{"n_head": 6, "norm": "rmsnorm", "positions": "rope", "bias": "none", "parallel_block": false, "lr": 0.0055, "batch_tokens": 32768, "seq_len": 1024}
MLP neurons of a small language model. Each row is named by its layer, matrix (gate and up: input weights) and neuron, and shows model dimensions 144-239. Each number is 500 + 50 x the weight over its row's rms, rounded and kept within 0 to 999. Numbers have three digits each. A neuron's up and down rows have the sign that makes its largest values positive.
A block is one neuron, or neurons of one layer that tend to fire together. Before each block is what it responds to, as a language model described it from the Wikipedia text at the highest values.

Description: Mid-word name fragments. Inner or final subword pieces of rare proper names and long words, such as Memph-is, Grs-che-bina, Kotche-ff, Schild-er, often in lists and tables.
L16.gate49:381521522528574568496566589418543567512569520505512528450489487468391519488534605400473411551452474499462465538510437548495553500534526540525522470502503453445502561439464445512488507478434434478530444570551522467533453524485565421465483466525534481441420505529550469499507511483501448498
L16.up49:551430564454495459512515478510476477550508512456590460560464382427449547546419490555436528566505485560485481459508432503458525421479438494502574427425571517517457493430550423534488503452485434468466516506434494418434535469500491451495459440486496553491447557472530545527488530577421642495
L16.gate70:387559429479514549461466431441531499467510498585464450554514502500491431607468505438444579457429513575463595537476449430456559456474397459504495581552531424597536548449537494575447563534431447434511519543525482395421550547508521557529538586507467532556465444419429515436648436532436487366
L16.up70:588497448472497453457538491548579450526480508529582500440493417400542491566547406538498485546429507419486580523542531523557471477474490500466455425476490475463527503420482408532512587483463585431507447515481509534499572543496512453495362496500495465488570497611395574385527571459457519478
L16.gate130:465482436483581470481477436549429529430415460520457582484529368515518551476546479580508479416466568506448470527496504475526469350524497517486598571519453542447534601471416537448512525444592514496498426572560527521458556497482378525491507521554394421497547501455428459422472524459508516454
L16.up130:465582453413563476390444447530538489469522469449540482493504449563572479540536464505442498553540500577484518436562457454449538446517434453474519451508497523549511555487489429576507538504511374528474426454624447442415520440521524500530422451526342552492473374457468558482518500475564362464
L16.gate286:463542425438552550495548566477563521551537573536524464503499431492533492547539464533474492573572579535467525587551491484423508554587463513510527385531469427518568536465509469541430464573483461426464456399477580550426453549478531491507539585465469447531395451461522452508466525484504589490
L16.up286:505507447561541565530468427463423453505568490507474515434457479432387609514540587473475448448533531519516589440560470577499557527449587520582566448480501547541533600491514465495517497500477605442517395398497489476500421509513542481565453521543438487561626526484529499531521465540518564556
L16.gate287:601544490524503432476482486398412455446487488406529518525502438586527533559517496516529494498463564461623505528484450507549596514541523425423537588536444588504496508523567569522499496540542499492433454513488483519457528565466479511513570504575466409480487562399445513468527568419479532473
L16.up287:470452419481588630486493530479443505479581535485518534518461547509462407472494579508565569538438552479482490480528517516553549449527570475492511397459547450518535539475455550462559581438596526446417510497482469464518456532534529619504590467572461511461492489554479433420515555508544506546
L16.gate335:552512525417564543460530577454573455486491499440470474418450603406461503553406512458476448468420444529511537518524468506485526563488487475530524459463482462398457470554552524519350409405472517522544529419427380479546570566535433533560532435558583574472444581500491505474476533504531529538
L16.up335:570398468483558470456450375422538518533474524498580471552423533469438464565522545489416488480567474610431550499503556485633504469510537464539442419512592391480576480433471535492450489483468460423514431477408456548451445476562481484438500429537407464499443543594499522458549600456581465555
L16.gate340:485464488485536521472392475510526506509461542544534479443456472428451479494491522460413553446349468473563545620449547460477506525606488495478529460521458468537532513475473446567497482590501500450541555456443427466446567572569551551565453440420490548426422534600487599517546452485526446480
L16.up340:527483466527520562561509481496515566495450476528556509493452489499488476491504462468465507549641537613445469456527469516416559464474424542577567614494580444500599571583432494555421485516422510505556413369486574475534399486506492532590447467468523532508479537479583451526506507503468550497
L16.gate458:566493406442519612429367557551482590474389423504535552498447466430393552484534432498505559582436459455487455594469498434443583393492525457499568546442592396601496443512405451454576546558515527445542472490473530528534483534527444442526541515496530473474467479555480440508418569449493602531
L16.up458:467529402462557548491376563478546505527509419566551519487534512494467525529575428517482529574423457530502598421566508486516576435471550504488552478491564548499563566509424461529536534524460522501475449445466482475546452581543460352461500603454441464496476461499518496488497429475470553496
L16.gate521:526527528576490574606447493479580475550587431542490620485626453540585473472458456506469501456422472564514534476520393536538547543481595517541479369573531559523476485410456445511554522480439634436448420490492473438524382473490524495540474441429467489502500584540489573539537569568556427442
L16.up521:505515489360449490596479530503443400391463586547469565516513565573492488533513524540499462436515579543413521465512420548494516503531467545515471468513427540531485479438501487455491620505484451507473482450481434511524446508431462528545510407446539526473510484517509463459456599460490492459
L16.gate572:465471423398507437446471590439493381447432513450520491453463567406499503569451460502536473469349524505457531389484438479516508521492516522550497507519468533545559471508506445474470440532572576424427552477489482464437453560356507482602601563479499538438442620472508563438490480478476556402
L16.up572:524511511443457528420520530532625441510504485430502496483574492450400561486561460451492437501453530551469553456483431535568444512535568528534466433493506539442470566481488465418476478560492542487509528464485489487496484555465521402449491505477544406455486540558422553475499501541528548507
L16.gate604:524471397466543480480463539420554453464475538512458446500459463475456476448522521456459643492539447496470476515498482486423488477598445596490605424473510542617569500410484504521559557556506569441508467441478519533396460516429433492501508553443511438466458561420574473457487431497531576434
L16.up604:524548543490520475456503497549435535466449480463516450458540524551500543528493465379585568474538531484414571522508414497374514555537434483591453518499538518455543534485523514499496481400433401507464539434439451546540516489407444542458523475529585506570451617433530488560435399384484497544
L16.gate632:469484603435450460492435495439565418509415521479496523458515509462553438540481486537543446472545491619460476489460530556468492485592572450484511502426555521523452493517539446504470453493605621423564515498430470479422508535494456533577479524404481550560493365466478474502561535569532579528
L16.up632:499571395505524501509463530523443541379560514474534441544467535423571536441467564501488513468632541514457511423480495496545499436522444536408540485511485565534524542568467479501516453443543451328602523406573551499497416441491580556450444494430520496552506495567490463476530512464451397546
L16.gate634:516539407467577531538566503422453507516501472453529523427517384509473495563365549520434514563522507525502534432536409439546445444421523477522461477436526486481604541510447497466526512495531534440439533495585546495467472436512530453557574492465427581552558478562548453466549410496454537468
L16.up634:491480456437568537494467469527545465486527453548473510512460423426484442405475539532593483499481542564427552524495454526478512549496514495447513487512498594473549543408426460532578521473514603469529496425507542547416415500576469506554606476435557483426497549559557462483523487488502439459
L16.gate645:511392432520574506582522542470462499464448551519496436515500442478436477497468535491454519467398444454496485427578534453515501514594540422579573438450484553556559591456471492553515494461496498444585531508517378496479505505391391513488536536483551489552425573458605516493443495463489491483
L16.up645:426490498454537450453418543511526440463518524465429520561359549512430514603481552568490463513420539520458426478549454520425459427526452486505556573444454575431471557511396483509478447567500461484508501478585455489474422444435451643532428477513448501406533426535528518535514544461459586446
L16.gate655:464500463482553498486563430480455429427493537508451528475525462501562412507545564541542513520404449418545398466548570544480468557629545557571550496514424484460459569469487517524483447482468471476426423413446588428498541458602526520460550585471453487482391515520412430584589513516474412458
L16.up655:487557480486587574472465438479504475573451489475518478517461413487420568498520479594532545409498423550513548476450395605571550519502454399542519432439529448526525540564377498579549462490403473427455483416425562485498473563572515519493498526466448533475507525507464513467493542565439557508
L16.gate659:548487493548465552524522574476465489419500500519519400437415466458537507404490426531584493473455410544522520463487556477539561552477454460464521424483512557505481506541568503536486363506536552476445465483515506528512442549517528511418546569531551527529511409527502474390534414505496528388
L16.up659:544476552406513452482415459402403525431440518520589491462494505512554440495487609484431576534549511520490536469371480499575447455518454427505489426532482589574508500540494503511529481455521528463524525606583461531414526521550549473414461459541429478500474539540485420481636540428444432593

Description: Month names and Philipp-. Month names in dates, such as April, February, November, and the opening piece Philipp of Philippines/Philippine; also scattered pronouns and name starts.
L4.gate17:516522454546505564542512447527395474492514495448508412608463533572418444410506549462515477539557508425564544465435564531471443490489486532478415390482521530514544492535560526471504371480525411397541468508391515473557473559563401531485576552522514477559480428514505485481516553400509485529
L4.up17:502467499514522599529516505543629484481491481468535571512512473475513411486482520509511450477515516532499557485448511457484406508550483463437676525493512427489497565547530488497569507499520515391564532477490542423412492560480456569454523481473522425535523562527479524532501519522536421528
L4.gate72:492452483497428596490589527429533475489511444466541486454510551450467459533468532488498490476398456507516477559466645457532491527467610544451482472531531485582490395510453467464484505547510427534508530503490507486488410537358414471539507547467458525517450444534484436543469472429497444491
L4.up72:548489567470541476533480494562512440553638462497497412435554407509465522547549489533451541508520474546386502567444541507588514517525557432504537439507519428500529470553516497490586541503540518483513509558527591487463475578539508534533573587521503519483510402498496472431432490477482499496
L4.gate159:603554557483411497517620577479467521461464487472494522515507556545506509511444471490505525521506411558523451474532517520611496483513485503537491462478611416447481520448412506543540522536492430583463412485541462499488441497497557516551435497446547480444479357493472532430600567442499419484
L4.up159:615540568469462513489530520539473520491497453478488594503535548490448511514433481543585577533528490539572535537531495466524451507430517467579564456456582443447521489447437452464529592524447401536447420530514475513441502489472567485533429438508507456435472346513413495399525597424563432445
L4.gate546:516490516381487426534535479455520527570525530467559463466545600506536380474474475558490498507566437472380490524466508545474491454608549544486478567479580551411581494445500526562473564496464583555540624507475358552487594547463552536498573477558579533545454468526575495562415549476473501469
L4.up546:390459536476524527499514495589490482649575376500520486578442467523508479483504515527429449441430481440470489469431426498457469538486489482602477512563494456525540455444495444520535541540588499535437490455563465567507545534596535565500546559405570445458547568531519468493498489515558635482

Description: Start of dates. The first token of a calendar date (a day number or month name), usually right after on, On, in or a birth–death dash, e.g. on 7 July, – January 14.
L16.gate19:526439472485441458486453466566486483534452527475548512529473399471470530405571465473610468578549469522588518389528549465462556459476510531464470513525418489510469415515486410479429449517428426510459441528418538545438502488448515483453452539443571554502503507466497556494437452504470489505
L16.up19:452488457509481471472495517456419573444435540519508505500585507477518446534530500443450564531554581553535510491481403496441493470518559427527511505570357411519588538490455461419476463451526550420431511455616491472539566502603384483562481420516552532501562453499508450583557495472505568445
L16.gate44:554485573590497505545463501558393509373496470437493455446545493488510552464465641434530502533522496488539504499469471420584438545524464389459455505543507488415433616556429498439528556526489487507520535451564487461585467490541468465469454502521500538534498511423536564467466487485526508475
L16.up44:547497519546514475504531566519526446528425454474511491534547414467513469448571525450520470592536441550520483526505393480512499474495507531389429490434481444510486412428513442488536416453508431490434513495518470553424547501461529440448531467463541484493499418493513467507522549548542542555
L16.gate84:505519526571528446395466535458575506496417549479487566532517450610507425520551528453549496499501449424573455452499504523458535501464483526442524513486548497518460462556571592468571436445536508497510485467445448568515515542545426463477482499526553511513506449452452498504445601436540483570
L16.up84:493518464552547495600555495562491483456430518485417469497480522482533554379494542469480611635407480378559479459506551545483466490520489456533609492458455462552532466593559462490564489485522508450537429480548528408396461487436426460399495474455480486441620524536439447553425513487507500516
L16.gate201:479479507557482425486509660517525485510489477439494500519529513511519457560546481455447506531508443460550577539530603444545396482457443481541508428473494481574465498533465505430319556436526418494540622440478517492468498454504452586446464514526451433462497511500458518506537517588485520621
L16.up201:477537432546525454472469416621448544460575447517529471578457470417505438478463501495516402527499482522476554464439397573508526463564431458573471484541376564508488540523495498412506457512481481575510431515456397468507503535557405440471530431499556461419387448537624483485559557394505535449
L16.gate205:512592458491426476450561470540388470530449545538564442507594465480460557524560491485545521575517461537488546616452438514521546523488487368428475413521581557396575538508479540552482529462444480441513442493489520549473499411489485467460463471529499447568460462453519595421498544540539523492
L16.up205:432503535493511463430494479480448461495568429466492460420511466530561393470485505585456481502473561403603561500514467425510380506483503451513440515500550514576478475498497541494467539519536447475504533452522427406459542503514455444466440466426536515339444569542487525579446496499513578533
L16.gate242:558504421555483550470435479469487585545453474491554555510503458477464525596473442452500557561451511575455510511509488404380465535485539491469552454513539521502492513518529490448450484536588448513497479466443547516583505461560477544483456440499505687390491430506452554517485494602584521492
L16.up242:519408523516562481485452486492416591457475436411480516426422465478569513635474622526521523473519422566495437580540538508485492500573511537528500495502576521451424550492592492541504497506487493499501561416442502459499498467516525519544439551544508551519596483499455558454434471624543538560
L16.gate243:416488571538551486506511526593528574533455445578518434509488463537645502485468583478515452534468505489586451547490590441477542506422547443480477456530438483508467477493620503424485521544528542467525438485471415517459571384556539513417487518492414534524485454402419547491449489540495576471
L16.up243:511514455529531500495485478517447520553488524574412448534571447494524450467454514397570578525542490380534432514515515540413529500481505491424450501584455462588451538486605517556474538492528550537570457465486506480550523484486448558488486432504384470403449564541479514584590422520508470524
L16.gate251:520526579484485491473553452586424451469514438540558522375579421496495542389617480470434491554516534552483491553544467464522463474473511584496526426483424426572507544510523525412511419427609503552541570449506620449543524472580472528384534513566528555541470489507495485443546520413480497570
L16.up251:474506519491588471526575513512487519576525478482514482549540510504511539497503508558427516616467381425564415470526480459431477520479510504470534508429597482475542499461526458550487643412488536465487530559525472460481455504560454529547417547522481527348464441556501447481462546486496420497
L16.gate361:462456555547502516523455442475481448446498501474559579530466474533530392584437564475465569436603618393506466474534429431517425446553578505471424466575532507625489414518504531496454400432533561423502487496457492509541444516572493504553572517520530553468454518483427583504575510415523508460
L16.up361:508593511569492442522486450475448504447388508496430461516471604510565468447472545534452516419520629485530467529465479512489473496438513430469496613534479519495571562582478459453564455443543462495456541473500578385573611534528482460501573490488532480444470479437548537463499436482537497445
L16.gate370:523490556487557441579464549531405477503599501522459442391535501454477459495540512489482520532498516552525563509475469514509463411507539534451460527573549480474554501476498512547515505504534460526460480514444554531483514503495447531550441497544564487520478425529498478568563567527594514497
L16.up370:490465442471477487578465482517471503526459543541462493381503500456552542515496470386500457573496508531532559528545576525376492480389480481493453559549429518489513466430503569500559558427467470499489447463548468444586488441600521480423528458530464439500580611497483477561548514432519485496
L16.gate409:493447492464590479469543395519465561459446468392404492610481560477513414516436533547434495508488481459576456494581501455439521483547500536535538504455453477578506523487434489550548438502477446419489494464450552413390508556569573492546506494481517537477449518503633574426577475503445376468
L16.up409:551499472474425513518544393423444465543491515490540542524492478450394512443481500421393492454537549523496466485506489506595399367546528514518488478511541476566499466522482540581453506547579506492546504545483496517503507539564532528446516488530355595408464439500545525532540465558417517481
L16.gate414:587582489510511579461418474539492448435578458500527504504496556544486568558571534474536419503542529522573544500471591495469453460438530526481429454471460466506498489477575511512481479466485612521467454512532469541552454592494431470412474531464555537476453496626546520530519554525479528499
L16.up414:525562454487500598455569521510542488463478382518521499570496403535572543506559452540521439559435421513454625588479547488479490464523545504433563527494497468599482484482564450519564566414495439523535546535462548493597511576410553532516439455492555633495469500494618560518512483401539575554
L16.gate549:512592493478529522552538458581547470522539557528402528402533545461445453526427486410483486556556460546375476403498509464516514540442375565387500473503414436497479557510490599426521496522513471509518557512511420516412487485563580443452494520433491497446466493423485498436531515487468513442
L16.up549:589503529553532527521467502564476487410492489497545521552552543398568480417537484496508452544511524549518460494572536411500524470505555545451384564449533416515476447523457429521503477417563567463543546458453482538533470520527525528485460511569432498605557533554530513442549554468453537518
L16.gate562:497590514464525512485499672503462535547574488527438425445546551530501590523594454526632553436489530488488479499572536451533507508463565547513496516545494421440470544395519477495503562526501547436426502500470561427504527486516431485528513519411552506408535478571538498454457505529486436492
L16.up562:477570489508516552401463493456538496477455466487521516495539460512474441414490498605509489616462488521498412477540591488514410462467500477507501559478462519547495494483469529537486597541406431530500584546490367569539628544503506496479477502523544436433555573522428580517512401470515535559
L16.gate657:518384629589402561515527431563584523531498575507537527474461481410421499446459498513522499441560556501459409457545531476566370483441422496428479595396446444572453597514438473450515483553473450536551545505541549497440507481482471515528555547441556485483442476453499493585548500562555538550
L16.up657:492498647502531541568580452518439471432486553486526495475478484534525503478408453481485520435520470519550562550516492522513489570500485565469471586507481430549468605540399569441436533521512504439526474539486460484521488538480430481539564562501521484439471536374427549508550377509515490505
L16.gate694:506512468466533468441525549482530555479471453530449458434459433406550477532572465459511499583433405453483466539528486448408420476479587547475552460590503550575495456460595505485461569456509548457459562547474510495512645426494520547547489487412608549469475626392507523551550558543465627479
L16.up694:548425456530447425433548414533457479496617431479465486461487478434561409446520491491497531430552553380444558549471454516553542473469475516457507592485581496472461532519463445570498459395503495469503589443461628531418523480509426483419501487559531566494468427508544535477499522522486447511

Description: Mid-word rn/nn fragments. Word-internal pieces of a vowel plus "rn" or "nn" after an initial letter, as in w-arn-ing, T-enn-essee, F-inn-ish, ch-ann-els; also short name-start pieces like Kn, del, Dan.
L4.gate25:452478557402522478394409508520544470493512455534483440461544489513480528471412457535582491598488455400529524489576462506473536478545478455481462484566482532492427479485507466472516532524495469456462496505427442500564508538507441506544487526581594459586469498490432427612515428449542563537
L4.up25:458567409540475485482519480468559545483486457540404458482459470481505495462537502497483505545518479496485483511409469427376496528360490493469549526422593473533520471531511462513494388556391422486542582544489486407489470499448517434456547587459573486510528421524483373537564550528547542466
L4.gate214:547560554505566479505528532439498522466489505478523570436481563487529562485539516470521558520465519551392450533489585521598485468510497543454515580474519536499554529628628500511436443519554380439524544513426481646466466532489540538557513462516448473436444467499520521446536486384537520564
L4.up214:560522556557561493535502476524447433448504412521491481457542544511515522468558592463435548585511481538439461529501523498540563412480533533543602527390495495440559551602597461451474600561524429480492495483526444584455477531499492469532529517541486499430429488591529490470574490443497411541
L4.gate270:485493546508458529542472606502470433504550565502471441526473528463522378440474476454483532556461441440506492533533508514562518519447473490517394441512487487535478542521559478452479490513424450422498479565530487539438547570576531519498566555548594513487510439431489489444519490374531524546
L4.up270:468507502503589579481624445517453519519455456601529471543557396490576485429507508486512528510526476421467481457496467545523576467460549505494456383446457543410500581477464457587510533476455509565470550443484537510493438505525481503466505520539499513480495541543437501505485590495553425397
L4.gate630:572426532618514509581435539490497479407506448503426496516624540503458446530515567466452476547562495531474491535510526485511440434470470584510503462422512619498501536548583464413471496530545505515477519545488613583472517502534461479462501501544505503518445510489465510481527439484526550549
L4.up630:482635498546493458648521627468557508446457451462466406465541547501544554491504464533461509541501562523501465505535520547468546420480423596471487492453537493470436516579515483401532493531597518595555571488445601556454488498449408430483557392549474520489494509444476601542465492446518518466

Description: Coordinated modifier boundaries. Ends of a first adjective or modifier before another, on the comma, and, or, or suffix: simpler, | longer and | L-shaped, | essentially.
L15.gate375:461405509487517513523490466488443466541518585489391586578517396485458608486471452560494541491514504447527474483520509507535494482520465566492454513539487514548456427399487492547519481510469496496476485501563540519519505516402479527594459544511461488459546526496532535460519550450509488464
L15.up375:649456483500489542496411534523458478538483529470411371427505442492535452478515601426407603490512493421502501405454536543553535620515513616440475449531531500575544475423534622550476450546477533512521522582437490584478599478528510591568548451502489505475565469490475516583560571493534518494

Description: Final piece of names. The last subword piece that finishes a split proper name (place, person, group or team), often before a table bar, comma or 's, e.g. Tel Av-iv, Hind-u, Em-inem, Bas-el.
L15.gate683:540554514500481485527493512496409520389508465474467491528472473470537454408432529450458619520472522466441448411485496428539561449465426474483517523525530539517581497471563508421428469545537576575533495563491475550542525524474464447433523518475414445456403535470492469545521507540371470357
L15.up683:479468466480535466505529443419474437480507650559517545427526534451454464554472531514514552436450548475556463498569442477570502491471572526547462561406509489509496477493567503556548439517549524454549447403421505453566392390422503454501427494536552519504416486457606423513530491494552469563

Description: Person role nouns. Nouns or word-final pieces naming a person's role or title, strongest for president, also Secretary, governor, chief, author, and -man in names.
L4.gate582:547574500435485491558424664505459462520368412484469501541495477460476508563594413488384518541455384516502584490599518525420503492568480482561457496524606506511491554521507449564546488543471509505441539464534505477406481444512605523456515494517447552529521554538448536550486454501479510515
L4.up582:516511459588478459561498553557420449537523409407480481434442511523521536475461475505472403493486403492513527569505555506490538454493520445540405521430623538468564549584473506516486511563453504546515579488477543515420453390455565520528589492547511481522553584519534519503518526472449522455
L4.gate642:430550445472582518507452504566521446506444448487586484511550492534528556519565574526472478451445485519466503538541443455548474438536490454476401536485559371485511507570449508488524570563584519465443475498506484592455454519503465522483565466531450490498414388531541507481386484555465566460
L4.up642:530503444529587513579598504506514423496384498557538506505485475461462399498466534527489497500495554507453587493448548515545447451554576461509440457474517500576446539517550514614472443502459533434538481536528490480434448449519526529553447525396607471412431409571540520461477588402477497587
L4.gate696:579509488441452442558615520445530511486453461469483441493503509525515468546521466381553456525645496375549489498442509455509551528470433538488487544480548572453522535434482479527501571481524418495493552522501521499487506537558479488608555560604510485525491556570494553561475492504555511494
L4.up696:504491471436573465509498540393540436436518432487542525529598377479526478527425547494489444444545508475513396470477489550485501480610488472503519415465564567523426528489492482371466620533440532490502581513556459398519587501585486439555528500599551469559499499468459615552464432555572424544
L4.gate701:508501594423505553475492539614439445480422481548448552474463567499468523534557476552510519477485474510547469490498555555568563501450472575537483403413605504421356512519497570545484479509466536441489439438498503518466493471523511486443515476449453550438523559550500504538532507539498548441
L4.up701:494529458538526567504522579489472415596541540433471477477526573449505586510584478514500491514488424485516450511474533513489550489523538518595534449482553477501442461465510552506496593543400491448452491465421524570472496516576411476514534473465581493458487523508544517469483450491520561491

Description: Before a named entity. Fires on the token just before a proper name is introduced: appositive commas, by, called, known as, election-table pipes, e.g. "partner, Mr. Clay", "directed by".
L16.gate29:424423464538596487564493491532544578531570507435488500533432508510508453595518407413457436484452496517524477551522594543552489471577577534377493546559587530508518510461582531513442497512501569612516529422534404442529605461494609445459435463463558466469582481572507455492445579526486496475
L16.up29:522468451454515516578520552588403512500562579563480477530493474562522582492531406540541444470460459479493469444510544455575462477569508474512475498595602448511461495565539438516540608533556501508435578440469541427478587563557532551460455398464424571516520467406585449506503443486544561492
L16.gate42:498433408489456507613455479561473447547578489561583521507513480524523549534531522477443399506546616477594530499548553524511409568609535527518533490590526475511549542508545476399458541557454511514533510477593546555460546485488555479467447413573490432534487476497588443526502509566495536561
L16.up42:589448553507476515557509505490528570586459493380523608538595560555535534534505594427511533565558558460476561479513416480530526520508506457529433456480518502509453489633474453436613532552461453524600475552514559529504584481526581500545453443552524596496585459455520550468503466437494545511
L16.gate50:488483489527463442597440476533613554549558467501522509533551556466508521459514494433395490435413472417509445552544503528570565476527451520437424562577569405499433541451519514537603434536532536461541546609600449533483530411485541485473447514567479549555567512559524527507554534449545436523
L16.up50:517384532518441522464449571533537472581574488488505475492507511529518458512533490524465552465396506456493409491552456479529459512533476555460498537553482432572490399480583543499428551500425416429528458557556396512556507536396506570521421407591496552546545505531547503488443546564441558568
L16.gate71:531522492556535523452537485512455473504528408520510520406541497521489601533457459519557480458560452475570495489524604498491503582548511533569424557480459529512578476548525454520409448554456517535499449425598401419580457415405564536487451438505442444520554503487479517521510490481555540509
L16.up71:556563518501545479401520513548493465422523444476491558455488473471578503517520548488530526561561466451403487483551603571576490501567508586516394483562429479523423394469499479483495507478537468593472507510515442527439522463429593493514569515531502546548544549416498497433567498469590497533
L16.gate96:553566532542539503516473547490437601588590442563473483493463504442461577450521488466479490469635579446457393555457502571424491528482512463461542486521519496463504537406497531419566503479476469466499587444561453491525516387480533562537533475469571545437463488516551483432586503536553485480
L16.up96:482478528419584493554465557479390619537441537528461520431428527506501505476590447522449494456561444490493464606462456513458422512551434432514482524548428424446533496549571506515541519532516524461510491499538553383413609485452475593485539410561521468483524501603530518420437490464575407498
L16.gate146:488531570496471503580443545343469574506525540513516469516562463391502486600497562471547445487540490542518515528485459509542644449534489473415486489578563438632539443616510472459538524558457518514438515512502532499470568485507556480451422456510508405548547530451478383551620438506489500525
L16.up146:528454525552457532483474569537438487512564427421542603576468428429528524543546507462569556530485519510566488542490504564485539515443499548464452559567583508421408446506409505477477510488443468442447470510474551471470531458529605456492515487437455520518575409501561638478470480437490524437
L16.gate165:535507489497534570480528491593510504512489600438534588550599528520613548415549461519537446466491513546427582541592451484490523531550338533609406490507493543513556497414520513536435569488535542592479494538529469529401410515445541495457525580487461388561469416539538483437545558493473519501
L16.up165:508484461610537459528512567537467463480468614526468473521493508420524579447407576483540442407496606504478516452506491513424431612547397411497443474491511500512527470615553631574535538545587477489580516559567426402451488563440519496539480535521431559530498526569478466448573468489538537498
L16.gate220:555488502465493468609507447556517424437496517526561480408587558432557540563492644490521549409561439592516548513455493506501479486503615519542592543469488518553502447404525530490509442483514422518466538519519507517511445461523529497491487504600467429547485479562485420422506441460497525557
L16.up220:479531454521522562574478497484533504462426574591578560522488417538600495516611612505452540516502430596465606481368504596521520474505475565474489452543458512516601552479477555477540536551433410499523490463563439429515443477546417461562507464531438432505468542549498475542419468363477475516
L16.gate277:492636452521522528517565444471480479580445586515499524484520474466565504514425536445459392494521488483486478587517506520450461490526530460573508476523534465469553583459439429548462645473529485411546511488482471517573463503506495595423530388541594560602530573479488497479394438521558525505
L16.up277:566551422530502493492392475513484560550508490433460540443446481549385604540510544422494489479439457458529556456573610531485457398521529485516467373475483436538530502466536479516556422511514517480490478454518437502519520575426536472507465383528537440507527471475436520503518545491444544520
L16.gate299:401468480456490559535498550577355615433469588518474503451521472405447609571504580478515547470560525460547493521528475434516455543507390578525446530586451478437451484514462531497568494442462419453590548479633511479525400557451489457511481489563469433570472426541454519574492416494534554500
L16.up299:499374430561392513499459443500571450480496538457572549500486458450456477493467483405481492486526389464614519523519484508540475575492472591484510465514417443565468455476576467563405528601501576487470575546507476438410500528441559429504503489574426515584576504478528571497582439535517470520
L16.gate301:559536441528507456589530489446430524569532498503496453385583509538437549494471475568519504494501611517507528502545534434546457527514531562564491485559526553532425464477455444420435507526544473528487437552615570501348551551497428464421411570476401523466513415541492509460508520502597477517
L16.up301:465574466511484466502397443569572498474494407515523506332490464559433508511441588524516459495534566418464540513465542529524556496508547398442484491548477504573527541467493486452497373492464462517441480580521503543432577538567508446437443520559488485480477560587523612454439459549502502528
L16.gate318:500510468549561538575473516436472413460567593523428428457501447528532563432483522517442466483436461479496497536441428561491528499488492543462511570406534431485505451438539526424547454530519552502515497457527387490503582497474435585562511474474486514481488416462461506380454395432615472581
L16.up318:470541498548589498449460453511487482511479484499541485481572501487660486517477655560475478538446440457509485499462496554477559510494556515476472499517501442467524493470521566522476478576578464554429549531574373449504470441511508526532601506478506508567538563521495509575564442502453441503
L16.gate412:627534446571503429457552513548501491503479536535560459469420539539564581506540484493449395426574512467478505617492593527534499505429514466588572486529487544542487497510470429445568401503541494536556533462591541592497527619537527514473511531484481484539445494539469491434375523475430432484
L16.up412:487555466547447442551455416533483471526434527582552534465513514571571542446538530429473479453540520448416401493490622572569551471529471483544531521475503397551481521469511477435549516565556397472496494453506388538463531485457566512428531529547494462464473477579493501519454536366549503463
L16.gate559:460538492586431622615460468442537519516560450541464541400513480441448509574567462522473554540452412503546490496507663475546492571471606499465477501524511511550575500489498500469592485556511565553520461518420402486569461555479502467477595542504467429579505472513547431588563460436480612520
L16.up559:524581529482551571426440488493440508499492461520542457485566467591612499475465548479473447557448525497411416491657483433557504504475489552534442417525504556543533583476544548516551553430483440580490517397558557530472478408529564524607482595582465477560535497573482467547551497430592533493
L16.gate563:559524453541467488522475614471475429475529402561515394604532562433472516563476458514406583480443510517606458449477506362537488552553390562539497523467489513527529526427547537531573510488480531452491577546583561581559530553469502555484578384534445539470526530528471433487491485428535530486
L16.up563:527498411562522481514433508474552552556569538556495467497499457495600466546461546504444605480449504431545562480532518453498513420523487518551405533535534524506500490491511521565527536562505477559414523541479574564507445617441510464578540537573495515496452492394420546466464473396614522491
L16.gate672:546468595517439539475506416496516486441493504533568504458510524455501455507541438439487543490618558514536610480446553555538527547604460562492471521458482416479466502400579493418509545589424461583547545525555469489501459453506479442570523470455477490553530521452461513420447447483567468518
L16.up672:594460505447489545459458576599484483516543458534427560483525508447460478489525464522536568423505562423482470605565609558473484579515516544505544460499509523549498586653437569432470415491466556531475492514536496536438548481452517429526509546497480585495509621474460575493557462514459425517